config = dict(
    attn_scale=0.177,
    bias='all',
    init_std_up=0.0285,
    lr_mult_o=3.0,
    batch_tokens=65536,
    seq_len=256,
)
MLP neurons of a small language model. Each row is named by its layer, matrix (gate and up: input weights; down: output weights) and neuron, and shows model dimensions 0-127. Each number is 128 + 24 x the weight over its row's rms, rounded and kept within 0 to 255. A neuron's up and down rows have the sign that makes its largest values positive.
After each neuron's rows, "fires on" lists the tokens most often at its 100 highest values on Wikipedia text that the model never trained on. A number after a token or word is its count.

L8.gate191 [141 158 123 119 165 116 116 145 146 116 149 120 131 131 145 148 105 102 130 115  86 175 106 128 130  62 122 113 163 131  50 107 126 131 125  88 118  82 151 152 129 135 160 142  99 108 123 130 124 100 108 123 149 140  98 133 130 126 147 146 180 131 138 158 133 121 125  92 124 168 139 161 121 137 128 152 121 185  94 155 102 173  97 142 133 147  96 110 143 177 113 132 110 144 164 159 124 105 112 161 118 143 106 134 145 140 157 117 145 127 166  68 148 157 157 150 130 153 153 110 170 109 146 108 143 115 152 112]
L8.up191 [123 124 110 135 152 108 100 146  59  72  86 147 155 108 130 128  97 123  98 143 167 131 139 150 129 113 131 149 109 124 113 110 113  70 161 140 158 134 153 176 129 153 162 142 132 133 106 140 106 132 163 121 124 165 146 135  99 122 155 116 156 100 109 170 119 101 113 131 131 148 127 165 173 120 111 127 119 141 144 107 126 109 147  75  82 117 109 139  97 149 121 176 107 106 169 146 124 110 105 116 147 136 106 105 140  81  97 121 127 157 148 164 140 148 127 134 168 171 144 145 126 103 140 134 176 142  85  96]
L8.down191 [124 142 127 132 107  84 106 156  92 125 100  94 166 103 114  88 144 124  70  90 153 113 125 108 154 163 100 145 111 107 142 142 119 124 105 112 138 102 137 145  98 144 161 118 146 129  86 173 131 132 125 137 146 139 115 129  81 130 139 154 145 138 135 120 135 131 137  74  58 143 155 148 190 120  92 119 104 100 110 137 149  97 167 103 122 134 155 113  95 146 146 125 144 115 138 104 173 146 110 100 161 142 148 136 139 119 124  92 117  87 151 149  96 104 164 125 173 111 102 100 137 130 136 156 142 151  98 117]
fires on: " to" 17, " on" 17, " at" 14, " of" 11, "==" 7, "B" 6

L9.gate132 [105  66  75 141  89 111  88 154 118 137  91 135  96  99 138 137 114 129 128 124 154 160 127 123 126 112 103 166 137 131 111 136 162 103 110 131 159 141 118 152 177 108 106 144 147  88 118 119 122 133 176  79 155 147 114 122 134 112 133 112 120 135 150 140 144  84 131  83 130 132 134 155 144 149 132 111 170 141 129 132 138 110 155 151 163 175 131 116 176 147 126 104 130 130 136 163  99 127 128 141  92 115 127 132 154 116 145 126 165 129 106 130 185 150 120 152 133 161 107 151 132 143 126 136 150 142 155 136]
L9.up132 [103 123 138 141 151 144 140  85 145 114 132 141 142 123 175 160 162  96 103 132 154 128 129  91  97  70 121 120 118  99 137 109 125 176 186 118 128 156 140 172 118 113 175 116 167  97 145 152 110 122 142 140 116 105 124  95  93 108 162 115 102 154 117 116 130 153 134 143 114 117 151 110 135 139 150 100 178 128 161 138 131 126 118 135 148 139  91  94 170 131  99 108 170 154 116 136 124 162  98 157 129  96 141  92 151 112 116 140  82 114 121 107 154 155 131 137 160 141 187 116 119 129 130  93 180 143 138 122]
L9.down132 [139 143 124 102 143  88 166 135 126  92 126 130  99 150 148 158 179 110 128 132 141 160 143 154 100 125 150 157 141 122 124 128 140 131 113 144 158  97 108 175  87 180 155 113 122 131 143 147 136  93 139 126  89 178 122  97 141  89 133  83  87 141 166 105 155 126 107 104 102  81 120 105 148 127 118 132 151 115 103 126 113  85 143 120 123 156 125 107 123 133 123 123 133 126 155 175 146 105 140 173 127 106 113 132 155 120 164 139 125 151 158 102 130 112 124 107 172 132 107 160 139 100 152  63  97 160 148 132]
fires on: " on" 18, " along" 17, "On" 16, " with" 8, " of" 4, " at" 4

L5.gate308 [145 122 121 149 132 111 130 140  88 128 162 175 159 106 116 125 151  85  83 134 123 147 150 114 123 169 129 151  67 139 138 173 148 108  95 142 114 175  97 155 180 144 170 153 123 120 147 109 138 113 156 120 181 147 146  80 150  68 138 106  97  97 141 131 138  91 111 120 132  99 136 138 146 138 144 177 156 135 122 113 106 114 125 138 122 100 122 116 122 159 183 115 138 149 112 120  88 130 124 138 152 129 138 113 147 145 101 136 160 149  76 132 134 150 125 121 137 123 179  64 125 119 121 127 134 151 140 142]
L5.up308 [128  84 125 109 125 134 159 144  89 114 155 115 142 135 103 164 117 127 122 143 113 149 114 139 130  58 105  96 139  94 163 114 155 132 100 144 133  98 114 183 111 104 139 107 126 100 158 119 132  90 131 151 168  96 161 152 124 144 150 109 127 162 112  66 142 133  95  99 154 140 143  95  97 127 146 140 162 138 155 103 114 129 136 123 151 109 143 127 110 114 162 128 119 115 126 113 144 107 102 111  76 115 167 112 108 152 180 171 155 126 133  92 104 115 160 165 117 154  95 140 162 138 134 132 125 144 129 189]
L5.down308 [105 144 160 106 111 117 137 112 194  80 109 142  97 186 140 149 142 160 137  92 134 112 121 161 124 137 153 118 148 117  97 119 130 136 134 131 143 145 164 100 136  98 145 130 156 165 101 106  83 130 119 110  86 120 118 151 125 174 117 112 136 160 176 113 113 137  91 133 130 135 136 131 113 140 123 108 119 102 139 129  99 158 136 164  92 170 143 155 129 107 113 122  95 120 150 137 136 131 202  91 136 136 120 146 133 126 171 122 110 112 143 130  98  96 155 133 127 104  97 155 141 141 132 109 133 128  85 100]
fires on: "s" 18, "'" 16, "d" 14, "ing" 12, "ent" 7, "e" 5

L9.gate122 [ 90 116  96 136 109 133 135 137 113 146 126 136 187 158 110 116 155 107 153 121 126 129 130 134 121 141 128 139 115  57 130 126 129  68 162  69 156 151 150 108 128 154 132 152 146 146 131 144  87 129 145 132 134 143 141 101 111  97 136 113 122 130 137 136 171 145 132 156 127 118  95  83 140 112 126 149 144 103 138 137 164  80  81 155 146 143 104 190 112 144 121 144 131 140 155 178 112 123 102 102 143 118 122 135 127 142 121 117 138 123 109 128 179 139 129 118  65 126 116 130 105 104 184  98 136  91  96 131]
L9.up122 [149 132 115 140 125 122 146 101 146 178 103 142 204 128 142  94 101 130 110 112 131 129 150 135 146 132 134 131 128  96 124 115 125 114 123  88 141 192 158 130 121 122 123 158 104 150 130 186 118 111 132 159 134 104 113 109 153 129 162  94  96 144 134 140 104 128 140 125 130 120 130 124 152 120 169 146 155 114 103 187 155 128  96 132 113 133 134 110 103 160  96 144 138 113 149 162 129 119  94 101 167  96 126 136  93 151 121  92  89 162  86 133 122 148 124 110  94 165 137 141 115 139 184 125 131 113 188 168]
L9.down122 [133 154 128 108 129 162 133 136 139 127 141 126  50 126 111 130 138 123  89 172 107 116 154 111 133 115 113  86 135 142 119 114 120 137 124 134 130 113 125 113 154 125 160  83 163  87 118 135 135 161 117 141 142 120 150 137  72 151 104 159 179 125  85  97  92  94 130 132 151 131 136 152 155  84 158 113 138 142 124  90 133 155 118 148 122  85 131 138 155  95  98 143 128 163 127 145 117 135 128 118 111 120 174 113 124  93 237 149 112 163 136 119 116 110 114 116 155 108 149 118 168 117  91 126  99 140 131 131]
fires on: " on" 24, " for" 14, " against" 13, " by" 11, " of" 8

L7.gate130 [103 120 124 131 153 109 114 143 114 156 154 118  93 155 158 125 151 117  97 133 124 136 151  95 114 140 110 105 135 123 138 113  99  90 156 103 147 123 152 126 150 118 129 120 119 154 136 119 107 170  69 118 113 128 127 149  88 169 138 134 152 135 182  86 116 173  91 119 178  96 128 119  96 136 166  99 134 145 142 141 201 109 122 130 165 164 155 146 154 122 121 140 142 103 128 166 116 106 133 116 133  93 140 120 138 125  81 159 167 129 158 106 130 126 134 142 156  97 111 119 114 102  98  87 110 105 126 114]
L7.up130 [108 101 184 105 121  65 152 146 152 101 152 126 108 129 100  94 114 170 156  90 146 132 153 116 119 160 139 127 163 108 133 130 129 137 135 134 136  81 156 149 135 119 138 146 150 114  99 134 177 133 132 135 120 103 138 119  77 133 156 116  76 140 101 106 144 156 100 122 118 110 110 150 124 146  92 106  94  91  94 176 110 121 153 106 114 167 147 115  99 134 129 107  88 123  71 130 144 145 130 136  96 200 141 118 143 143 139  74 140 111 130 122 103  93 118 118 141 119 106 108 139  86 148  96 162 124  87 122]
L7.down130 [158 136 137 132 131 128 148 161 114 169 124 111 119 163 131 110 110 101 151 115 144 177  99 115 123 126 152 148 149 134 115 148 109 131 122  84 131 130  96 119 109 158 119 101  98 165 156 106  89 134  66 119  86 156 124 137 111 148 141 109 175  99 120 139 100 139 140 111 146  90 146 112 114  96 143 104 106  95 104 118 163 131 113 129 135 158 144 111 177 115 112 112 129 139  87 158 100  98 108 146 118 140 166 131 138 125  75 114 130 124  96 133 152 106 163 141 143 118 127 132 116  92  95 128  97 140 170 114]
fires on: " of" 32, "—" 10, " had" 7, " with" 5

L13.gate69 [147 100 125 145 133  86 160 116  98 134 133 144 167 127 101 169 104 122 174 143 138 124 120 100 153 155 150  90 140  98 100 108 105 129 149 130 152 124 128 136 131 114 139 120 109 160 189 143 137  93 149 134 115 139 141 174 101  97 136 110 131 125 156 180 138 138 146 120 150  58 114 162 148 111 106 133 122 177 125 129 149 111 144 157 131 150 147  84 125 120 141 157 154 111 101 106 167 119 156 132 102 171 149 127 110 106 146 134 110 116 127 132 152 153  88 101  86 147 162 120 167 131 142 108 154 116 111 144]
L13.up69 [130 168 116 131  90 113 130 121 131 182 106 126 158 109 155 102  92 113 135 125 151 120 104 169 146 144  98 133  88  94 108 160 128 147 112  84 112 163 136 136 160 139 113  98 166 159 130 141 156 144 145 175  84 166 160 139 101 113 133 112  89 153  79 146 160 163 118 125 115 113 149 117 129 127 125 133 190 170 108 147 154 118 124 102 153 147 132 107 105 141 116  73 157 135 165 117 149 138 101 136 163 156 111 117 146 129 111 117 115 162 136 125 168 165 155 104 103 126  85 145 108 140 150 157 124 141 129 151]
L13.down69 [105 180 101 117 168 201  99 138 124 136 136  85 118 142 129  94 124  94 134 125 114 123 115 166 140 114 155 138 133 168 126 124 119  85 157 137 154 126 149 134 128 133 138 124  81 144 102 141 113 107 152 141 141 131 134  94 153 120 147 130 154 105 139  76 121  91 169 162 150 123 132 166 132 122 146 132 157 130 129 108 110 127 120 104 116 186  95 114 150 101 103 111 129 163 134 160 153 133 135  99 141 129 121 146  79 110 137 158 144 117 182 146  98 151 122 139 156 151 137 147 136 169 127 145 132 179 113 113]
fires on: " New" 29, "\n" 22, " a" 9, " on" 7, " for" 4, "year" 4

L5.gate388 [100 119 139  97 117  89  91 140  84 139 112 114 150  95 125 156 124  95 179 173 150 181 123 128 106 116 119 118 124 127 140 167 121 130 147 112 158 120 124 101 120 165 113 106 131 138 166 158 108 102 136 102 150 128 127 114  96 107 112 152  99 118 143 122 152 121 149 125 140 120 147 109 128 148 140 175 135 154 144 183 116  79 126 133 130 109 156 109 147 141 193 156 158 107 144 105  70 108  94 138 131 103 102 139 116 123 122 159 125 170 143 153 167 162 124 113 133 157 163 119 127 131 134 118  95  96 139 120]
L5.up388 [132 135 113 118 143 128 148 137 141  95 145 139 183 114 113 156 158 116 129 147 153 141 163 138 120  90  93 110 156 104 122 125  71 102 123 148 138 155 174  96 107 107  85 138 132 120 102 166 131 101 160 115 167 146 132 142 106  87 116  95 135  96  91  80 104 182 136 120 131 128 174  79 121 143 111 145 129 150 135 152 134 123 109  95 111  85  95 145 109  99 125 114 150 146 152 103 141 141 157 135 182 122 158 155 142 166 117 106 122 123  95 141 116 155 175 124 146 146 115 142 101 139 128 130 142  87 145 148]
L5.down388 [160 149 140 155 158 151 141 119 131 113 120 158 127 147 155 103 110 130 123  68  93 123 113 134 126 148 139 161 114 143 131  79 116 140 128 146 113 157 111 166 134 107 147  90 128 142 134 113 161 164 123 122 135 110 114 153 122 151 133  78 123  86 109 130 109 164 139 124 139 145  79 125 119  98 152  79 129 137 116 113 162 189 144 126 115 167  92 130 130 140  74 103 130 202 141 181 146 132 147 125 137 138 114 117 110 148 146 117 168  89 128 106 124 123 104 144 157 102 120 134 142 179 102 119 148 141 121 134]
fires on: "s" 55, "es" 10, "e" 9, "ing" 8, " of" 5, "d" 4

L3.gate74 [177 149 183 136 112 149 111  82 178  91 117 164 135  89 120 135 156 135 168 151  90  88 137 138  77 135 159 126 101  97 136 132 136 102 145 117 147 111 163 117 148 139 145 147  79 102 129 129 144 146 132 130 154 115  99 142 183 152 121 100 149 132 125 131 153  97 126 122 181 140 126 156 101 101 128 146 170 147 128 132 141 129 138 118 116 139 118 126 140 141 158 128 120 190 144 165 125 127 149 150 115 121  88  95 154 141 105 140 137 124 142 170 111 117 128 108 149 159 157 113 115 173 139 107 107 114 116 128]
L3.up74 [152 151 140 153 100 101 123  83 120 117 142 127 121 104 117 130 139 159 156 132  85 110 150 133 111 167 131  92 109  80 146 138 135  93 154  93 132 132 171 103 145 154 197 149 119  90 151 143 129 154 149 158 179 111 102 149 157 130 170 122 152 135  81 151 157  87 162 133 134 113 102 155 142 128 169 141 121 141 143 151 177 139 117 109  92 124 133 191 126 124 115 147 112 165 154 146  97 145 155 124  87 139 114 118 192 122 105 131 118 103 125 130 135 125 146  96 153 122 138 122 117 175 119 108 132 129 101 146]
L3.down74 [159 159 165 121 153 158 131  93 132 134 151 115 128 138 130 146 100 130 155 128 121  96 138 135 102 140  79 136 116  96 158 123  80 154  92 104 122 140 142 145  84 132  99 139 115  89 141 121 146 121  95 130 133 126 128 195 134 167 125 115 184 131  76 157 120 135 120 104 104 177 132 152  77 143 132 122 157 157 139 100 119 134 131 132 181 163 105 156 160 126 122 119 132 130 143 118 151 162 132 145 172 116 123  67 120 106 154 108 157 141 140 113 101 110 109 113 151 135 137 142  88 114 157 117 100 151 112  85]
fires on: "'" 32, " '" 9, "$" 8, "–10" 8, " 2–1" 6, "th" 6

L5.gate270 [137 124 146 152 148 118 138 130 165 103  95 120 111 129  84 115 152  91 117 131 105 131 120 100 133 117 157 154 151  89 116 151  74  79 122  87 137 121 137 183 108 141 146 146  67 124  98 100 159 101 106 115 133 137  51 106 100 122 124  95 155 145 126 118 114 126 100 121 128 135  98 184 114 138  99 138 107 140 114 138 122  95 122 119  39 167 152 137 124 114 108 149 118 156 131 132 147 110 132 137 141 135  95 148 144 134 129 160 143  96 101  94 109  85 119  96 112 154 102 118 131 129 144 126 138 132  91 111]
L5.up270 [163 176 101 126 146 115  96 120 141 136 144 113  85 151 116 105  96 139 141 107 108 126 132 138 149 141 125 133 121 126 106  82 148 122 169 162  98 137 102 104 130 150 156 127  87 149 127 158 138 158 118 152 153 177 139 147 100 146 166 158 143 114 156 124 101  89 110  79 133 119 129 122 149 157 121 132 127 150 142 112 123 149 155 119 149 109 139 114  74 118 148 120 117 134 124 111 105 133  70 126 108 144 130 105 164 139 125 124 185 133  97  90  71 146 116 126 116 129 146 147  70 115 135 133 106 149  97 131]
L5.down270 [134  89 205 147 147 131 140 189 162 142 101 136 124 137 126 136 132  85 182 151 121  98 118  99  71 135 163 154 117 129 169 179 108 150 107  78 153 107 110 133 130 144 123 116  81 133 102 106 124 125 120 113 140 182  83 113 136  96 151  80 142 146 118 153  98 137 110 124 135 108 123 134 112 157 119 140 112 170  87 147 111 134 141 121  86 124 165 116 167 124 122 110 180 151 161  92 145 148 133 144 150 139 115 143  99 148  97 135  97 134 120 110  97 127 110 116 147 138 117 152 126 149 121 127 111 126 138 122]
fires on: " of" 42, "'" 15

L7.gate10 [103  93 117 113 171 195 156 162 123 117 135 144 134 145 124 146 124  80  96 125 112 149 140 133 142  75 168 101 143 123 104 148 166 173 189  91 104 159 174 101 134 135 123 107 108 137 145 139  91 125 120 112 142 122 115 160 135 142 146 138 128 114 164 115 134 111 106 128 152 103 116 105 121 130 151  68 127 120 135 134 130 119  86 124  77 117 147 109  97 110 162 119 158  83 145 150 104 145  92 137 124 121 155 144 132 135 139 158 148 143 150 144 143 111 141 125 151 112 134  96 150 103 127 127 137 121 123 106]
L7.up10 [140  86 166 160 137 124 142 167 165  91 154 120 107 103 127 109 162 148 154 185 136 119 120 139  94 127  93 118 154 117 130  93 121  91 147 167 140 117 121 131  87 154 146 158 116 158  84 121 124 146 140 157 156  97 143 151 119 108 164 146 116 114 120 123 159 113  99 128 146 132 143 149 115 152 108 104 148 127 138 171 124 106 146 140 148 101 146  93 119 139 158 169 148 140 160 162 164 132 146 143 108 132 101 124 123 113 164 129 127 164 120 145 122 132 105 105 111 178  73 126 139  92 155 138 165 140  99 101]
L7.down10 [163 124 153 110 106  94 112 183 150 162 117 111 143 164 124  78 133  95  81 100 138 107 103 102  80 113 151 162 107 137 139 140 113 121  90 115 123  83  91 152 101 130  58  99 113  94 102 130 143 128 146 111 128 123 111 123 116 158 105 116 140 173  83 119 105 150 147  92 103 118 133 111 114 144 138 117 138 131 132  88 130 138 106 113 148 159 131 141 128 119 124 124 100 140 113 113 160 117 122 145 152  84 134 139 122 111  73 110 141 134 120 147 149 195 156 130 136 138 176 127 110 145 140 101 124 100 131 149]
fires on: " with" 20, " of" 18, " by" 15, " following" 7, " well" 7, " to" 7

L11.gate347 [120 134 127 104  83  91 110 159 169 123 170 116 118 163 155  94 113 130 128 143 159 138 100 116  94 138  97 155 116 131 179 150 153 114  79 128 128 113 114 180 142 117 145 151 120 148 140 186  95 114 151 119 140 127  98 138 127  99 133 166 109 105 124 190 152 147 122 145 119 140 141 167 131 113 120 146 144 122 106 135 103 137 167 156  99 138 140 113  77 146 121 150 164 106 120 121 138  86 117  78 129 111  85 113 138 124 104 114 149 127  95 110 124 119 138 118 103 140 111 118 141 111 155  88 119 136  83 140]
L11.up347 [122 120 101  90  87 147 157 164 152 193 115 137 116 145 148 112  81  74 109 113 162 120 121 121 117 134 108 143  92 135 122 161 154 114 118 183 141 124 113 136  97 125 162 132 146 102 132 108 159 120 138 158 124 140 109 141 166 121 174 129 106 123 108 122 125 129 142 106 149 112 134 127 168 113 114 159 131 131 164  91  96 148 109 157 141 147  81 125 108 117 134 106 150 169  97 152 145 109 124 131 136  85 110 122 104 135 126 173 173 146 106 101 128 112 144 160 140 133  90 130 123  81 137 156  91 130  76 110]
L11.down347 [132 125  79 144 102 167 170 163  89 209 128 144 128 133 117 114 120 110 135 145 119 125 118 162 155 101  96 106 152 125 135 138 124 109 165 167 173 160 115 157  95 129 143 134 170 125 138  71 111 141 141 118 141 169 117 131 140 135 131 116 132 105 142 102  87  81 119 153 113 100 127 142 158 160 160 140 148 136 122 104 109 146 119 160  99 118 124 136 155 151 103 140  99 111  91 157 142 123 112 122  95 147 146 117 117 155 146 118 150 141 118 135 134  90 103 139 111 138 178 165 152 130 129 171 130  98 121  90]
fires on: ":" 47, "," 22, " as" 18, "." 5

L13.gate421 [147 161 150 149  95  71 123 126 102 101 115 110 132 128 163 151 159  93 163 134 159 131 145 164 129 105 135 114  87 107  90 135 113 123 131  84 179 137 138 184 141  76 135 148 131 127 140 109 104  94 142 136  93 103 129 104  95 100 115  59 125 155 122 137 138 140 137 107 124  71 156 161 148 153 135 103 139 130 172 133 130 126  62 153 143 123 102  76 132 114 137 113 133 106 149 105 144  82 109 153 126 113 106 129 125 108 123  96 146 124 147 129 124 159 114 155 102 112 140 118 153 115 136 131 125 125 117 130]
L13.up421 [131 166 138 100 132 120 113 129 161 109  82 109 125 161 112 134 141 119 112 143 169 117 113 128 108 102 133  84 119 138 177 136 191 150 132 134 134 136 140 140 100 106 173 147 119 126 116 156 105 129 157 127 156 160 117 155 128 126 122 122 146 158 134 119 150 137  97 178  81 104 129 146  93 133 106 111 149 113 134 147 126 130 109 148 108 129 144 129 154 127 118 105 118 108  95 106 110 118  92 157 166 121 125 116 137  94  99 111 144 129 108 141 138 174 129 106 136 106 131 166  90 113 111 108 146  92 116 204]
L13.down421 [140 126 104 113 129  99 125 134  92 164 182 129 187 145 150  64 104 128 164 113 115 133 120 133 163 129 151 140 141 153  94 144 115 109 150 137 159 118 128 178  86  89 164 151 135 156 152 135 132 139  87 106 104 119  93 143 145 128 172 124 148  88 150 138 136 105 133 113 160  98 151 128  70 146  93 150 146 129 133 123 116 106 133 136 129 125 125 106 135 102 108 102 158 128 139 133 132  87 160 157 170 132 110 183 126 143 152 121 118 115 167 101 107 101 149 193 114 128 154 103 168 124 135 127 146 141 124 145]
fires on: "," 27, " At" 17, " a" 15, " at" 8, " On" 8, " along" 4

L8.gate15 [113 126  99 144 118 132 133 160 131 149 101  91 140 123 115 122 108 126 131 126 149 160 113 126 145 102 149 118 121 131 108 105 118 172 121  83 116 141 154 148 127 130  89 176  76 121 127 102 153 128  90 137 115 180 133 164 116 154 129 101 106 116 132 124 107 120 123 154 166  89 138 133 130 124 109 117 123  89 160 155  86 118 151 124  81 120 108  61 137 132 100 112 136 124 123 134 152 101 123 133 151  80 102 161 112 145 174 151 168 145 148 109 159 154 193 117 146 147 162 109 119 128 107 130  70 154 124 126]
L8.up15 [142 130 129 147  86 111 115 156 101 171 116 127 108  77 149 118 132 112 124 130 103 134 117 130 137 137 157  84 120 135 136 146  83 119  95 131 174 136 167 114 113 111 125 188  62 145 122 142 147 107  99 169 150 150 144 137 131 123 118 126  87 120 121 115  69 108 139 107 137 135 138 119 118 159 138 104 146 104  99 141 157 161  95 165 123 142 169  84 139 115 121 151 136 131 161 125 131 142 172 136 120 136 111 146 135 147 180 119 111 163 146 116 125  98 139 108 121 128 122 152 148 142  90 124 134 149  91 164]
L8.down15 [114 125 112 116 112 114 137 163  94 145 117 156 155 123 142 150 152 117 138 130 138 113 173 174 112 117 117 158 112  98 163 126 130 108  90 115 146 125 143 131 137 164 128 122 154  94 142 162  89 132 123 115 133 134 127 127 140 136 167 112 179 111 108 105  91 176 120 121 120 110 136 129 114 124 174 140 114 140 124 113 144 121  75 123 131 133 120 167 102 120 165 140 160 145  97 120 116 121 160 111 134 149 112 115 118 134 200  83  86  79 108 159 133 122  71 109 101 112 138 141 135 147 171 108 148 129 136 132]
fires on: " of" 37, " with" 15, " based" 11, " |" 8, " to" 6

L7.gate217 [140  86 118 135 136 132 139 126 139 106 149 139 129 120 132 137 111 158 144 132 119  86 119 122 161 106 178 111 115 154 114 137 122 126  93 127 148 112 122 140 135 200  86 102 112 110 112 167  90 119 110 137 123 118 149 148 131 112 124 129  91 155 123 144 131 115 114 118 132 135  95 162 124  98 136 143  94 151 117 140 107  74 121 146 134 131 118 125 102 157 140 142 134  86 155 157 125 130 166 151 138 145 146 172 189  84 131 155 119 140 155 115 128 137 208 107 140  95 107 109 142 157 125 179 110 125 137 102]
L7.up217 [114 102 140 111 123 109 116 135 154 142 189 149 114 119  91  75 144 127 134 154 109 126 103 163 178 115  81 117 131  97 155 121 120 127 126 123 142 108 156 104 138 148 119 121 148 109  71 131 107 115 107 117  74 133 131 113 152 119 122 179  85 146 101 102 155 166  90 105 122 133 159 120 156 140 155 115 128  90 140  79 102  89 136 107  91 103 101 132  80 161 137  91 122 142 124 125 110 101 159 159 134 144 129 109  94 111 135 132 132 114 142  92 104 110 147 146 102 108 108 122 147 144 149 128 123 100 135  96]
L7.down217 [143 133 166 109 139 161 113 129 108 144 154 109 115 110 103 120 136 144 111 111 116 101 150 141 149 130 103 134  87 109 133 100 145 112 135 116 113 153 160 114  84 127 149 164 128 118 170  72 129 119 147 107 121 158 120 128 107  97 161 143  84 121 129 125  82  97 110  96 120 137 125  95 159 111 121 135 158 119 119 114 137 160 143 116 111 147  98 116 121 103 185 167 134 152  99 139 166 151  38  93 124 114 142 117 103 128 171 128 133 129 110 106 111 151 118 104 111 107 173 154 146 106 157 129  98 104 134 124]
fires on: "d" 19, "y" 16, "s" 9, "ed" 8, "," 7, "hra" 7

L7.gate19 [105 113 136 115 126  98 142 169 164 102 132 151 160 155 163 107 142 178 121  70 150 178 152 119 113 187 112 157 128  85 106 122 116 116  97 120 105  85 126 138 102 115 142 137 139 141 141 135 138  89 121  98 160  83 128 162 126 111 115 111 103 153 105 138 143 116 126 152 139 120 159  84 100 118 142 132 145 157 122 171 145 162 141 148 137 159 100 127 129 139 104 130 151 132 155 124 127  94 109 166 134 151 129 110 112 151 130 139 133 110 123  99  93 179 133 111 155 114 126 130 133 144  99 107 122 123  92 102]
L7.up19 [133 102  95 132 137 133 177 130 132  81 114 107 160 161 138 166 159 130 145 137 146 164 134 125 125  95 123  96 131 129 104 130 145 132 122 190 134  92 129 117 130 107 130 140 136 166 142 157 122 121 125 113 133 178 116 132  84 121 155  75 127 120 102 102 112 136 156 159 121 145 156 133 108 120 118 164 157 155 120  92 162 117 109 171 151 138 103 129 112 134 122  69 155 127 140  74 150 105 100 132 139 124 110 116 143 183 118 121 102 127 174 123 109 148 160  95 150 133 141 138  69 117 102 121  94 139 129 126]
L7.down19 [142 104  62 105 127 111 103 123 105 142 105 145 145 143 129 144 135 138 118 117 152 102 150  99 100  96 158 144 144 108  96 139 142 136 151 154 135 122 134 126 117 114 150  75 108 150  89 128 141 114 192 119 101 128 128 160  96 162 117 100  82 119 136 130 131  89 103 176 126 165 124 111 109 106 123 126  77 144 138 137 135 132 153 131 141 164 152 149 174 156  81  93 108 120 100 159 135 116 105 163 129 123 109 105 103 113 176 140 102  75 113  89 115 146  80 146  73  84 134 165 115 155 121 150  84 107 135 134]
fires on: " of" 53, "ing" 11, "en" 4, " to" 4

L5.gate49 [146 122 156 161 154 111 133 173 117  74 156 123 117 112 125 157 149 153 124 101 150 122 167 149 135 113 181 135 107 135 105 144 123 128 123  93 167 136 118 129  96 163 145 154 127 124 117 132 135 169  85  94 134 145 140 116 142 202 147 136 150  86 117 134 154 147  84 125 149 128 137 117 176 131 119  92 113 134 121 139 145 137 110 153 125 116 109 133 154 119 134 132 132 142 151 117 173 122 123 137 133  96 118 166  95 128 118 116  88  89  96 146 117  78 105  71 150 115  96 139 104  80 166  76 139 105  97 123]
L5.up49 [140 116 157 123 143 109 136 128  98 148 142 128 115 144 145 108 105 117 151  96 135 107 130 167 135 144 145 116  97 139 168 110 173 107 125  67 144  94 132 110 164 131 142 114 129 100 169  66 169  97 120 127 129 123  87 138 136 131 135 105 153 145 138 116  86 156 158  96 116  88 116 129 138 121 109 113 166 107 103 153 145 118 132 132 149  81 152 171 127  93 118 141 147 153 114 130 108 161  68 132 105 175 119 139 118 104 129 119 134 166 119 167  70 125 131  80 110 128 116 109 140 123 169 152  89 133  84  84]
L5.down49 [131 131 137  90  97 154 113 149 152 117 146  83 109  80 119 169  94 107 112 107  97 150 136 116 118 162  97 123 174 142 124 177 119 144 117 122 143 111  74 133  89 139 134  99  97 149  73 173  90 110 112 138 138 127 101 121 125 133 132 130 155  87 163 161 110 125 145 162 122 134 129 146 129 146 120 142  85 140 163 137 120 141  89 134 114 145 110 105 125 117 102 126 154 109 129 107 155 130 111 112 118 143 128 129 141 108  56 181 127 134 118 147 142 123 104 114 107 157 138 118 128 131 123 113 146 108 101 127]
fires on: "'" 47, "s" 6, "I" 4

L12.gate374 [101 100 116 124 134 171 142 140 124 140 142 124 112 107 107 164 127 139 118 119  90 157 107 159 150 118 157 154  80 103 139 128 102 135 123 125 133 103 145 119 165 125 144 117 158 120 141 115  88 103  76 127 137  38 129 156 109  92 132 143 133 121 184  93  89 164 128 157 131 108 134 141 110 164 141 134 109 165 114 125 167 103 162 102  99 153  79 141 156 151 124  91 117 118 170 144 142 116 158 109 119 138 112 118 146 142 144 161 121 105  89 154 151 116 155 160 136 113 103 138 136 148 157 133 109 112 103 113]
L12.up374 [115 114 160 154 132 108 148 144 113 108 147 138 115 118 165  99 160 151 135 144  90 125  61 124 105 123 156 130 133 109 151 123 147 123 149 139 104 111 182 118 107 116 115 141 125 124 110 166 147 105 117 110 102 114 152 159 139 165  97 133 119 108  66  82 139 146  99 103 132 166 112 108 103  90 114 122 162 110  99 115 126 140 118 156  94 179 117 128 142 116 103  94 112 117 145  92 112 143 101 124 172 156 114 105 119 128 126 119 123 130 126 105  67 157 112 143  77 131 111 123 119 118 140 117 124 100 144  95]
L12.down374 [135 164 139 152  91 137 132 104 135 116  99 112 139  98 116  94 128  92 153 117 141 141 141 159 125 120 115  90 121 150 108 135 102 107 143 130 167 114 111 158 120 161 116 149 122 110 150 142 179 149 136 184 153 170 123 112 100 139 107 107  99 133  53 150 160  94 185 137  79 128 142 142 160 127 172 112 135 106 157 145 130 158 123 121 123  74 138 148 106 118 164 178 155 169  79  98  96 125 126 131 134 136 138  91 101 121 169 171 139 162 141 160 164 132 137 119 111 133 130 132 110 152 153 156 130 134 145 117]
fires on: "s" 34, " up" 10, " back" 8, "ed" 6, " left" 6